config.yaml
num_key_value_heads: 6
norm_place: "pre"
init_std_qkv: 0.0431
beta1: 0.9
lr_head: 0.0068
doc_mask: true
dataset: "wikipedia_en"
MLP neurons of a small language model. Each row is named by its layer, matrix (up: input weights; down: output weights) and neuron, and shows model dimensions 0-191. Each number is 500 + 25 x the weight over its row's rms, rounded and kept within 0 to 999. Numbers have three digits each.
Before each neuron's rows, "fires before" lists the tokens most often just after its 100 highest values on Wikipedia text that the model never trained on.

fires before: "6", "5", " of", "9", "7", "8"
L10.up329:468442472520463517497524503466540481505505455499465490514519500470489472480542486464441526489493516487511503516539522512509523493504508498522490488501519464476549508510526475486473502523467497537505523535488522488477531491515502565504490484528485505513481534524454515501473461480507489497480464529451470536479477529490499498496534524508477478487486491484501496461501537452450532545487527505525478500506481478506474540507478533488468463539474511515475519514491496451490504518468483482485508493503518473477490456471505413512497534504508509462493505546513472509487490510458542500
L10.down329:536560500477541522523466498512502496482514545491497524485511461509494530483481477487473492560498516515491501482522533502499485495497512526469546503489499485519523496513464491439516500518485485508488461488527510494541483482532480474540514522492488533478557470487481466483546503510492489485477507496489517532529535496479490533511496468474506544492505496486527464433513470565500531517532477516453512491549490514540526489496527524507541541502495527493510499437533498535494514512534503503486486499493471466528466504522516500485490516451536468495445499490496540535509480514535502527

fires before: "|"
L2.up411:569496493537491486483509498473530525494481486491506514482516464484542535508544479537512493538450512450493476486518548518550540504502493534491533546488498501491441506504532468509477521468499495486519556488530544476481482467530487491517515527498526494485499505483482460509511469435512508520480481532483456472484471477479516482537499482564489492475506524492486527508489516544509495541516438491510526514505524480486471473524507458492527504468539512518493476505490466496499519532456523498479493478530506502469503491543497514506510489522514497467493494491527515493536507459471470522
L2.down411:497517495484494519510485500477481492468519522536540496509527479516523512471550509473554508533503508509477484487536479464501488476506500464490539522513493473542472532542540493541527520490522483489493461490490553535534496522457513497514488476485465500480550498506500521513521463559474534527520515535518502459509517475496498482446495517483539518483474541532517480518535527541508480465524495513445535498486519534470460525489480489518533538489464486522502524488537484536498491498477496510502554516522514514562496547521469475501508496489479487502475469491516446513504501493480495494

fires before: " ", ","
L3.up789:505534545481503510516426518490508491515506479488453532507518487522493539536519484506523512508482465488503518478528509515544475536489469499511522504521507452480523464501468471480460516515510532457489483469527481496519501505496506556518475496498495489508513547498514510467496491511477499516444473485478507491512511448484495464481459512496530498523492499482485502542482512511500542594509548498512471533455493526517495550480459504494484484471515500469541486526513530510501493505506483529499510484479534494513506464491570495493561501535516512472476501522502504502485503491525441525
L3.down789:509507480526509499495481485555452517517514492481470491480509521479457469508526489530503500487551526474501466513456482553515462507489489496472474541539462506474500506487534534503479473463556495456516513516533545493501509497468525511525492487465514527482468520505496521544468472459491508513519488502496518514525489517524514486537506490505486552450532475472467450482530488490551508520503520464495470495490517525515498497473478468530472489543477464473487541463446463479497498466507505500523501478534465500442542500468530511528517502489509513519491499521486479508499521530512515468

fires before: "-"
L10.up617:505503506488476526478507495473503484480470459534517519460529540527546488522463472509506486566468505545516488497497472500538523510495480520479498479518525522470497522508486507474511463564456522514513511481515490500496491506493493525479486492520500476501477479475492476503484526515474497518501524476469538508464530483475495451521539474483484513519473492516498495527487478479493542534543546531483522452502565538498471463502492508509458498510544500491459513484510532531544491534471503550552509507469505501523485510518491473484505500458497474470485496489562514452497503531538477538
L10.down617:481539556465535521520502531506486530524507516453529515479520546480455492468478506571513506510469483460536502512503512502488519511529478498479489493440549536512524522502507513496520480535512474503522524467460502453514496501509513509540460502493481498505510493481502522482552520511441507479497505494506494496525496501475508528503540487478520503472487481489505462479513502516504500533449498501490507515475474456501508455483504482489548480507535552520501520506525512534489490501469505454465492553530472523522543545476511525516487448485474490501512493489482543511455499536463518524

fires before: " ", ","
L3.up387:498488479539531480472502533473455517523454525521519500540531488504518528503523531530493474468511477486472508509550478495464485524464473505493508504462514505522504448474508485467546524476492493499529508484480521487540507494519508491492508512510491531501509475538501498496462472535531516483548500446483506490512485499538448521476469446493485478528511501454488444510509489507484518543428489475483478532502477513448501527457483499511536473531518450471460494473498488476525511524492504548471488509504520499527512470484546522480466545508478504472521503460510513517512479485511512499
L3.down387:496493478474465456466502478499504497473515510464493498492499506494464455534485475508502508483486542493447507510536516476442484449468550491468503519492438531521499492510527507513480511470474502540567493468542515518463501544501453516507479467519504514537522498502526471504481505524544534513548513474519509495530522486524520494487496483508528542517515521501520536487484490474486514487472448526510484523486508525498480495465486521517516493516512503494490470452534526490521516496485482487470498509534498556549519475541511525531505455485513461574507496509485499521486492476464504490

fires before: " |", " |\n", " |\n\n", "inal"
L6.up388:480464490477452475528531493463519501507454488544483511462537511514483528514463472537539513514441523584505505521490467503492518537516453490504526512499504505459508496471517484483497484525468470532509505489499494468504527463555523499483487467521535478499492508506452476529501496496509477500544526496479493526516502526542511510508500506502509478473519523465493495520535506492499521501499498499512511537528480541509502499476448465479477500530521467541469553477514526467507517496465539560493508494532522500537512541519518514488505492539480496482498523473500470504451523477532534508
L6.down388:537525485506478468475458500546543452481529535489524473562463495544482507462499523458513507454505532512487482489503482517508533515525510519503486503508505504530483491511501470506497509458484530522507521495499516481487500477501528494550541518504484479533497542479501518524494465528465529520495490453526527534482468541506471496532491494481500494506496552497507554470480484477557513546514523502503541464496507510527469498527461541468518490522488511501529497524535477525513516530468492490475494439490472499513519535465512506518528482543454464507520504499502505513452476504481542513

fires before: " ", "-", "The", "===", "|", "A"
L3.up890:490536514463486469512520474499478515502496487477516456507488496501476492504469463491485496506501510519515477493470481522544513515528512481524531475512468509507472496485536552522509499526504495445500546488506501498483462476550476535470464509548534490521478452499506547489495583519496475491453498480494481507515462510494497483497518519507462479521513521523443502508485532491482458544486482474531543483553487523516467445461487487540488511497476452480503468481534496464509536504527536527490494491511456496502535529484485481496513510495496518465485531451506500513506469539538498497
L3.down890:506521509462474507488520493488497510502506502496533502478501549527502515529463484491501440511453527528518479466485493505482526506520479494534511475516515489522458569479530506517490544492473521528530507483493498470501516535538483486503480522509466524511473503474480510520526522515501505437513487508481484471554493505507519529517479503492524488531463525536481542469476474470521502514504507470478554492443515491441527491540484480530516516454486454453516477503467475524513506484489478506552503497525451541534489500513463460495514460471507504520528557496509510526485480530514495506

fires before: "==", "===", "A", "The", "-", "In"
L6.up50:481504505458463546508500518458470485515447460519502484503550515493491577487523533503494502554453501481525511469506481499549514472504461480518517541476507512539498523547455516518496522498470480485486533502502490483488529508555520536465475526459512488530485513503532519529489498469512515519487513487493474463493508495509510476527502488510481458520523525500426474500457495477526486467513515525526538524519460456498510529480533503528520496518509520475479497517517497491476479494499508554479498495539494512493510515514510453459475504448529527536507491481505507509491515492521528539
L6.down50:526497539500535495509511482507512536493479520525564494461465528474511507486552449536495489527496494525502462483488482495529460532533517533551524496505465511517499479490456506518511476500481485533496492524511540513496485496482482471478539478457505541564494517460469484473525483478504499509524480484496520469496444492524488487463515508494501521510532477478499466520512518515494470529493457506504516531496468452534534468499517478486482484521486494461539540454491536491529502483529541511532464494527481510546529506481521495495523510458533500488438537496517518514532513515500502480

fires before: " |", "–", ":", "s", " of"
L10.up668:515514466517515544496516480436490477456469451501472494489511520503509452511460532531488493526499517535522520491497551531508475473500468507501490457495461510486455515473495465526522543518527492441466521519527505493489508507482457544538486457519506462469497513486498470482477473501528476519513449500472499502482504524471489515492513493509510501515504490471502488527477482467515479479514483583524474517531459542511518530515450521524514540526481500534494500500512527451516477517541510537493499472512517511503540520477483523452525518472525505509515520503505487526462514483488479520
L10.down668:529488497511505508498458517504533530543534457550488506500503487473508537497558481499466533509485503516488478546504471491526517499475492501497500522488496502505484536512468486511480464461448518554509492491529499454502503525510523514494482505499480540485491445520497521481498494493474490488505485502530478495470507528472520531515532495463526462499479552527517472517515452460526453566485513518523478478517542471534462496529521493454500483510538484458481523475496521510486530488491485511481490543495522508465541506512514498503477511490584515492505474508485497472479522513552482456

fires before: " ", "les", "ilar", " the"
L10.up535:505484473495457491491534543529569489498506474462497495507497522496539480493518483461473510509490516514486527479477508489540497537480496509548478528491494473498559494502498475485538486498527489478553523493519519462497455480492511537471451472537475528480450492490500477480486494532522484480471520507466489485487509472485517487514568496496547477477489499513473530492482470504494518513469478536533502542517501524537506464473484491465500511502510530471501516504499508486478493549466506516510467512511531510498468474501545443552520490509490498522514533510569511516451486520488461515
L10.down535:536493526496469465510541502520507522557540505452484485487491528497469502489482492479470502471453516441515490532509528510496479487489481489492519501494493508501497536466466522434443494465512483513503493533467528483534542471512484491500478459465526513516470461540532510496523522540486475471477555492543500530474511496551507471528505515467477478500506492502443514512506506525493520475505482521537484479486509485550511475481540489495475498535510483486499537482501513492485528495474498531453527520476528495538513486439493518553515504506497519496478528535494474495487507534484523528

fires before: " |", ":", " football", "er"
L11.up55:515531489528483503506504486506486473481493487531511515492508478485520534536524487468530511496439498542470491493476522517497501477519444493505479509543501515507528482492503491511490513486487473524514497486521506493514510516477501499476506457500494492436451463496531504518500480460515472483477474480457462514527479510469478454514539476518544480516451538442484491483535515460480515516567495537482471513528536526489497493465500515504471460524519521475471487500499461486503567462475542535479537492503512525497473496516518494519548533520505514495534500472542479540474485472471492521
L11.down55:475470497481495505479505493491508519506527489499479496494477500488473474502467518530498462489544480459500518502508530465521492493527608529501478483464489513513465491539486487474498506524508514490504510503463531507495474471520516490517486500490484508585517457495472495496492519531498523516495523526511520525501506510498535507502479520486448537510531492529477515541438477500500438539449504455505536491518471532464518502508501526493551529464526503499553521471521529499488480518458517463504518509464498474514515503505472487493461466469489507498494490504436522474502527494510495470

fires before: " ", "ular", " of", "ial"
L9.up898:504546556480479455478548499455485516485500488479507489475509514520468516504483492490503458472481514528485485510476495499473468498489470530481586521555484499527504483482481535476504466495459494496467514512520498453477529511516534526488495518531510482517470500545503507499475482477488453494487479464510491477485483481506520459499507527508495533476487497515497551477484516480498474521492508521478525513509517506524474489508470522568518520492489503499528526510524467476500531532473488457478493535506502479471498497522519480471509479498556486456538567492524466531457444477534490502
L9.down898:517526499503529534491496485504481449514497546529523456481494538531476496491495517496531499518482494515479450540499542493534542506507548513521485476514487455519531518525464519493486539518511498471507511510529507487519495500477480484505535526453470475504536496500511513522496520530467482489530505500472503519502464484497473509455478512505477531475495498515484558485502501506513489525487488517482526499542486475507471503477482545536506552506494520513438523500554525525465461548542524512501508463520512484492486524474498500480447474469477505509498538563481480421486485483477509474

fires before: " ", "or", "umb", "omb", "on"
L2.up520:482501487507536492504511509497536438501479505485492533506451496483526484500515490550531451511477518474533539480498497531455507487502478467488478495499499497513455512541491490507514507498487491463455463504472540467503503487489503548531505484505501509527479526478491478501510480531490492524481510478445496516539522480495542496506489492521531493493438509462497549500521481502495504478503461508484450529487526473501550544473457498514524491501489528472513484507466507534543488559510505502475471492462551494517510467544516520473485494499502482509538501471535519440526501478502467563
L2.down520:546521496501476525512491499469515463505491499454462509463465480482503495532500500484502487460486499490512506506536494541510483459458493524524433490512506479463489511458506523499464509516512507505557502521525517519526517499486499466517488521509487465497495495443512548538490543504510471542516521490463486471503527523526456476468507529476527527477516483497464500481529413498456509477504486489502527506506507511492501522447463519490485493511510513487512474518475475482482512512501492474519469536452491477529544514534521526511487476514480435490518494558450499512471519495502464492

fires before: ".", "un", "ig", "and", "itte", "e"
L3.up277:518465522488471522532538470501473481496501511491517494546537489523479511495475506503538500484496469481537514459500532441477516488486525490438461485539506472472448512496478503474521524492463497497514535532472534478479526490492514531524472506494520505525505497505514516488502492489458483489480514513494528498512493484522505508534467529552506479524498527528511477516468522494501442476511522549512545465495486458525513482493490490540498454515513477473517549519519516534529524468517529480513492505452442523518533484513538486442496471497504465476489493504482460512442467480514472519
L3.down277:498477473471514497495438503492521504563491511552462509497505510548505491503536506521488475520462510485485484449530487487487523522513500546522533469492498535499515508544502478503538520477480479496499459460529460502488516545491458505468530469525524540518519529484495516468519484486472472531498490536546548480524483502494501497515513501493499459492497491471541525476507541527527504483479461538454477510493493447495526439460509464477469500487472501508522528494461501492515505506490481500520529496442520472492547475503525527485521491502490460539525461515482518519501527477498501510

fires before: ".", "le"
L10.up743:568503526549481478491486513497523497519475513433474484508534540495492503505491469504483515479519494499554518428449507526469500520514491523546471502546505474534445509500498489538497534469525507476555508471519494460496531470510487547509496499519505523499459516478522547506462536526525507474512517518493515503514504476492534536490501510511495476490486500490474505489511487520495532506520456532543521480486461485526501474487529483542532485493511479473510485512487488476510473502478505460522499541485472476507470490510559497451510500484520455509510506492486521541468520465468504535
L10.down743:487491507517485498482499485526492507540518535493509528492530498461494494500489486502468522456524470458489511449513478510542493515532547513485472533523487494455527512515474478497542476471487461494488506477475508534474524472460499469509498423482531497507501481542527534498496471480525530494504473494501503491504497494524488495500501465517533540490490510481515517542474541532500502503458487499528490458479517483504540514515510496503553496527493502499517562486502483517563498482501483472491438462484481525518477475477524523496474496508471478523518466510416494531515478478457521449

fires before: "a", "."
L9.up140:494491485522493487466486501507527525481489508517514474539463501502499472461504534480495517505471493504525508542506507504487486529499525473530444500492533458483499491520466510497493507515483451496494484501513496501514551477500527511413531460523536462506453486462462480526505493487525463505518508522479489487493508481496483491497561459488513525486448540479504538529495509512522453535543506491530489504474559512470490472523506500504441465497523485542485476508517554523529495514515462526505537492498525477507514462496475446477515499504487542560511507522504524514499464499498485507
L9.down140:512526459498482529508516464500517542484485522502467537531493530494502526509532466485484477527458452486474532480500490500470497447520473503461546484482476487502496494482477510523527514502525510483521479515509500540531523519509501489487482478465503525473514490465516481482484553485461537472458498480493522485483488511537515550520483492504511499468488488511483518440474532467566524508512473470511520472529502479483529484455520505485504510491504518540496529560457511518542523498503519454456444521500497475492510529490487494540484531509490504525516478515564537512466532487472480492

fires before: "==", "In", "===", "The", "M"
L6.up670:546521490520514488454511473494482489485508475514535462520520449492520467528527522535493539495457516481517547479548542493536500519472512502506501513485541496493532519468533539454512496511465508511544490481506518512461550466510469511529496513490524474533497480533477465495511482451473470500538483491466505501473511496481537500513529534529447488510491555491476498493501465529495521495523483492533503476465529509474467490496547476532465501476457518504506469519481489440485461505500515527518525533470480505518522493514516486493465515496546518494515503489512527514499533446500516469
L6.down670:526489522444492476501519510471506473483514485525527506458496528541477534498491464485506492533513516496478525487460526508507424520504478528483513486458486505508550500494491484452494496493498504537517501501520527479517539493500526469480536465486517517501510512455514526517516487490539527472479523493488512505497533458466532529506472509500478508460520494494476518506506523481490498474513532501542512473525525493463481542487530460493501478482483506524509490520484531439524537482523559506484494480487523494534529508500497499517524482474480475513461465516450518507546523500484475396

fires before: "ed", "ing", "s", "at", " to"
L4.up532:512472505467489494464468563505502457479530519492508481519505490535525491463515500501555508481496499523507472530488494532475490529486506526453507506485503470500528496417477518496477492534490553503507518488529487463490473486482515480475486542523509520493508505539495558512504466475491490485507520461506496542544480503469486527473464469499516445487546500502442568485467484514484510521499537506515544506511469538513454497495500501490532513510500463511510479499525480470500534474486503473474489521484524517518505497475532471468432461529501508483491478501503524545497517501473503517
L4.down532:446467484527520489510502499452536453483501460543526516495528499476521492486478542457501508519463488548517476508498494512520516484506514490472486525500513493518541500490464526525495498495482495518437512512490491505472486480499551438496498532493510543496508436487501516490514538478450493503502532479513526513497465459470496491465469509511468505483472505498518512534540537543501508539480522486539499480497508491521486510504499497485445521485504457497481476505501496476547464472493515515527501498481470541546488529460497525480491478496479536576491476490540510535524475535491488514

fires before: " ", " ("
L11.up308:501535444531514475466459540513500493519517504482461483492514496478513462486463502533452466481447479511494488487517526478516496531487500523505519500544528458534471478496550511460515536514491467457472501520441532502496467515478511484489446499504533486468458497492533484481484510468518527514466469483491511492545494482487516497501483493461500523516479558485468528517489505511461514526516549485477427520478521526531506483518508472502506484515481472491469494490546499507503493511462517513487516514474550477472477477487482504543494506466533489495494540517524535518515490493529514532
L11.down308:525511502488471508550512526456494527458537514512494462487492485532535504511445496504511482501497471478523538490508454509508486511534455472476485476470526481480503520517483525494536457463480513478483508503518497525479472559505477506510549523504503489463487527515469521513502505541486492482486544495492491451513501537502465521517479470502504543504481517467509519510507500516519430530467509492497456522458448487509513512494433533509523531512506471509496529488456510532483561518521536509519529495520471466533502502459489524505481448502511492502454542523504490485501474496503503474

fires before: " ", " a", " an", " American"
L3.up583:506538507501491480485527525523495454528490497472453512549534494477482510524488486498467515503480523457497534482511489468484477461537494501540488470504530464520492466462476500512470472504496533477507491514518521478462441479549526519492484447506494494486491547513510515487448500531545475493478492513466472495532475483529501516471526444506517480518488482526504474445486507497483463501484477486467516517471528523493524476502502522506508517516504480545499530468497486498494546518439525540519499490492505556438495489468498500532462473491501488503501520532488560487509463480522518489
L3.down583:509518474491524513486496479518543518490501472521497522505510534506535505506492465484437464448495501469514494519516516492483505481489471502499471528562494492506487476523505503514532527528469470461501450502440453522491522514534526479527499501521506506539555468513458497499456503538508565482497532485498499502481486512505505476521500475494487486529530477493503502458520514498517481478529506501517464447513486473554479493526546502528459466505494526516502488493497480514471501565468516452512564475457487480529501473544482545517501499512482520492498511519521488475532500499465473514

fires before: ",", " |", ")\n"
L2.up906:494501520472513489464474506507502490456454500458480461486497456469494529508494515526480561506507483502507518483542552481472503469519511505473470512498536472524487473516489467472523519453543511521459551494512511540522509527516513530485509482486517518529487504510487517509462470480505539493476479455502494513470504512483470487501501517521467474519513510453493496503502493465521501551465477524508532503476461532496452494497493494477550462521517510551528486494533504446529498466489487505480513437502532530530491466483546502489488514473469451480496484509486497444527520510491463503
L2.down906:553495489466507501509490523540474513460492525522489460477558525488515443512514503478484479470495506496486486507528484535515490521465473514518506505479463479443527479507471550478538470513512497513501488521463519459502497483482475521465461528551509530537471509539519465496511519528480528501534519513517487468483483495536484520499482492518494515501518483497516522552488439497488479557526489483487500471558537453464448532525488516479468488482475522501487499537447486508477505507474491473483484516496452530475485522494450478498524493538520478511519516495521495513499517479505530500

fires before: "ed", "it", "s", "pen", "ital", "es"
L2.up198:496531502523524479489500490502532486529465494526519524515519472562506467482488477513526509484485460510500484470474543461498507523548503526494517471500499480518497500443464508528482534478532544499492493485520502553497512517512508468495547467528493495529469516511517482491537487519486517515511546464484499519452445475509499526494509497506513471487505497496444505538468525495497544488447466500536476481495510513539482489493463536543518516460481524482485504557517477488489491526432523532554523492459499547471491482484487516487504487508525498530479522502505503526468478468513466516
L2.down198:500488443498489502504481510525508516517498476519517509518524462550507454488449531503510509512529549511496492460502536529499496488497457495483521502500474472477546479469523537490517474450485485488487511496497484485547467529516520492531522527498492512509490483517482498521450465492469525496486501490534515498511478525510471502513475455538482529483484541573463507550488499525500524491538505496496463517484457532487458448541497488527505536481510502517495465534476480539440498507513474511487471524518529527462497555488514517498509516487467573503517510502508504474514501514458508494

fires before: " |", "andidate", "==\n", "==\n\n", " and"
L11.up121:505557497515446491514490493439465451529522471520484475507498488493456506486464476495482503529466510503527507529471479504487494484524544499511502494493469479499513517514486499487474512546531458526505461491508478508534522490487488515462506494507531487477497481538438519499495495517488521487466506452494475505549474500467514489492517519493545472512468517519473509479530504487496510467519555515551476533529504558505485528472517529496485458470530492468465483508522510457527521494490488495495509497524528493499475504498510512491509434498523486514441534456537514489495461440513484532
L11.down121:505496455485481464500474520513546498524484475533477551563515501480481531502484498496489536513527505530529493479530492502535545521491443528486518487482505518483505431469496497496496513480537496475537498516511474502491484472512487509493472505545523444454454546493493473497492456467479483524546479521517471508506538506507473559471524517534476479519525476518509475518559496495547523490527533515505505511506545458468467497493482477496485477485491524484495538489482500512531479481502476523478498505518490494514496473501520543509537484544481513527486466500473523502555533491496478493

fires before: " the", " a", " ", " this", " his"
L11.up756:533487515506504458523502516516509484497493509469481474531531471522483487534501487501563540469504529524512505476553542489571478494467471541521503506454492510523499505488490515478505515577461490486505491498536534495484481461518498515499485473536504496489492481507451511473497523503524524535479458473525493498474443509494527487504553483547501480500500469487516489528497482463505532512490501512493435520487493502528474526479505547517523489520472495511501508451470472511479517494451468524512505493452515506518502475513501485521463536502536476502533485476523521476522492500499561534
L11.down756:519461478541496484482506514483517486523535450493471523518468509501521509526551532490488510497529508485531480476523441475465458533481456480491497481494509559491509516504535517502523484476531484521483457539501479485486502508532506505544490489498469519473479508514535467475471518473523472497520525492498419503461494503509501477492464517488502467520487476522517478473503513483452512479509476507559502462470503514460503511525525481507479500481562487498489482477500507507499549503498466518483536494496543538483476497532511504504472527527514471509462449451470550503495488515457489483

fires before: " ", " the"
L2.up842:501449523515501458467523486460571496524523534540510523500489489502500503498546478525503510489463483462477532521483521527482497497525507474503506482484546515536529482492457460494471529482509518472505460485467490477511496498543515506491524478494497504516449509511487539479476535539434503512511494462478499554500480504529495461513526507532501500546481521465482481453471455480523558487466489492509502500500515533468508527478490482494526503537484468470518549474508514480497525519513528510529499500514555511483484469496486517464513513528518516469525551459503538504511484527481501504
L2.down842:449492500513503521486492485499476454485492502527496478505504499536535496511504528471456530501488499483542507454502490504483535455504524488515540496507508474499474467564526468484463460476512520532526487549523519526502494489454487502479482480527480490506527505461480467471498508528479493529512514459539488481524450507493519535486511485476518526493526466516535520478535476515496550507504528463439468561472470488492464497562477509504462468555494492509540480460497527530480484499492520518501511493476515460552483504497492492490473484480484492511498520484519474481456508546498489502

fires before: " of", "or", " at", "y", ",", "ation"
L3.up18:522482464477475517429480511502539480465511478488462519525515516488506520485518502516530520504490482468492505518488560527542513503512470459459499455494516490487506509466438519484450517477468517491511536505497495486493524499494461483482519468519522468503461530508487508491517507494534509477481461489515476485501514500482495511482514539472556505521494514498488491477492476521479489507550558523558522511536509549434477508459512517505527508488517534442534493511495507531504488478487486514495500531523521542461514529521522463459509491572493530498491523478516502494508514472519495521
L3.down18:543469484535451488513529510572490498485469482476513520490491506506514447499531534505513506508490467526439524516479458505487428514461520511535535451513481500569502526468515500526495462495493471489532476506498473483504504556493512482502506488484500485511486552482464495496497466479509513490519519493507518494503508511465474461492468514491535501524508523484518496491520536487485497504551515446475502494504525498539517523481454517544511486538482489493543502511515511461490486468497482503475524461456500511488508516499513483521495473498516529501544502512516536463521454503476449534

fires before: "ed", "s", "es"
L11.up645:505460444466490554474453504477511490498521526527503507486514485492541476497450559510511563529501523540518491502528570471487474472470505470534468483518511478528507508459501563518499480505547527511472531472511504499472542510475528472537496498552544472496529484513476504453490488514484495473486518467500519503510507476502498484514443483526491475477480508500480479513486482502530508477516537525467498532501479540491499488502471507530488492494543536521488508488521486532495528481477477506497526504497477559500467487452468529515502519491529479495460510483492520504494513495484533469
L11.down645:488507456496534509500529512495479464455530501501501488516537478534534485501478470494496498530501500491492494506506496516477493484526495508448494485489487462462519521488507473522516498536482481545529485469560507507539464511530526517457536519431499553486490479493443513508502494480500478488482490554490483476429475496520463478470477463482476471457523527516490513496531490495514493490496489529508509480521533488519515523516476511538547498550466545514510517513456521501549497504492518456502452514503484505491495557510493519461489507518518527534514505492456496460508510475486492453

fires before: "|", "otes", " Lab"
L11.up378:487508460526453517495497535502439541497467510510512512528503477475515526508494545527529528522522503512486533482434500471525532507503468517545494482542511450501490509513514520501538496518485549515513532455468506499505513490472434493495493538500494521498466541507455500481513523451469475525499484459489529466538478514474536489511523465486495465495454526482491513503512464490496493474467484506490475490528490515547516510470483473505502479531503513474450528517494498489520489550500518500489517497490471490512553507507553506515520480508500488535498496472543465501526480438479512492
L11.down378:499493506506534481488502458503505471532464495510502506489490530512524547541472527486524488456483501502447544485503523462511474477486492498492463494525535475465516508480543501472530502550511480479451555476537542503518490467495503471481492463503520493492476495436461475495512508506546478526539504491497522555497461503523497495479540480505484480518527511450510499477511497484558510503519476496500510517474492439520482478506500496498531491531511540511515452515521491545551485498487443487508508458505484495531462511523507447483450537473501507498514521507498513538498507527514504501

fires before: "|", "k", " and"
L11.up2:508523522485465476485483437479550462490514477525493499536481472482488512495485560502522475535480515520522519481513516522531506470492484506518483484526540500471480510478534504522523462487430514488504469495481528495492469496499481506507505492454473467525512514498455536554523492460534508491480493471511490502493528505532484530499469517520480498524512547512450504496476450508534455532541473488534493451519464499532506512451538558536520518473500505508515483502514499469499549508480524472510502479531483476495492532508502520514494473473514504511513482488550550514491527514543497515
L11.down2:490479525507472479522529485521528505509454515499528452497487517530506480485509495459552489473515467546509512474502478507483521504475491537475515537505518490501499484493481499496512495493502477579530444515499479459529548465467504521528476484528514496462486483488547450496500532490478506504535522484482472486478450534498490496468548454498474532489503537458497500508489516482557496447497478537486487557513515504468487471491444474471522455533506494508481461500485536490538491500479486539523495482526520484520482467489493510503516487524513496537487504501523514522535462473496490485

fires before: " |"
L11.up108:536474470500505484469497500480497465513536458519485519506546507487468513478456495517557516499492516541498486477528502477493503487501504541510450521471460476536521451488523471491507541539467485522490522468495490464493486524448485492510531488512457502487469504513467514515475493511544495510494529443477547503508515522523498522471499532460520503502532522509468530515507488479458496476523535483537433494466501517519508527451473500504514455491503516558513521531514466482508493533506528484509494533489525526469465490483546489490477487527474528517482529514540489532470474484518521510
L11.down108:480515539473524517552474533497515499492550518508548435518498496521502488494545517514480486505475537520511499506489512511527503505525543462491482479501520491540476470525447512528498485499460473498488444491507536491494482487509487480526519486511467476485538490525469529501502496497486491527458491517525493530486468472534544524541477495521467461479513522504507473467454499535495479493481542481464520500467484483492537471508489491466522527457449484457505504509568470503485482463483532452528547495487528467522492501513506502482481484498484499465516467532524499471471498515472527480

fires before: ".", "s"
L9.up211:510477529475453535509514524479511474523483539459497519498549490494494496442536500506506469550537514516503502438475507516494503487470518479477518496523525497477483468480499503468506439485509493476500488491536485486502507502461496486505489479543481497536518545468487523471478500540471462485491505474483486473505488503471546501484483457489521496517498510507497567493491466539458515485520515541532525464503495480476493491514540505525457528462473518477483493515491549465509473561512512479475502580523515512509502464479528487482490480536521490497490518515539533497462471490513508514
L9.down211:536507494492476467522535487493527480510477530497475514479482534494504523485513481501493482491535484531500477563508472482462474501468500481444508542517558501445519494453514496504519483435483523466516508553489501490533512518541462479504475518531498513503506543511509489484517525536451494498533515490491481517477496490512555444506531494504526498504493476504496505448494519488498536515495492518518489508504508471515483473521556517487515517478486524462453507482513554515526505547515492459470510469513468506523481496445519501477549493499481506504532477470531479541486472490520457509

fires before: "ed", "s", "ing", " to", " of"
L6.up907:539496474521538497473510539463520500440523521512479483480485499536544524495542510496534496496501487461494545495502501502494539493501470508505534510457454462512520480477496497501493531550452523491489532503552516476475558499506495501501481497529475500509497486551483508445524544506512498480489510472471517519548503507513526506505472484526530490502523501530462506527480476497519496508505553475484528508545503524513483489496492496526487524517496462551455529502509444488557537480500530474472512519510531458531496507469480508460543451511491500512500487494460527503485459496517478513
L6.down907:513501508484527490505550532469511514515507485508502490482473559480508538500512463485532491516542509483483512530508526488507502462518494496502527497493507467509456515524505465479472480547482507491495527511522523499463514484441553464489518560495507509477529497552541477479456511482499520522522457476474547481524501522471527494483500489502527487473508532502536499513511532530493473471492517494501440475506501491541519531514497486452499553508508476520496510506533448499485497455534474507459480475506497527536513500501453556449493477521501511486505527515489501480488514489530534438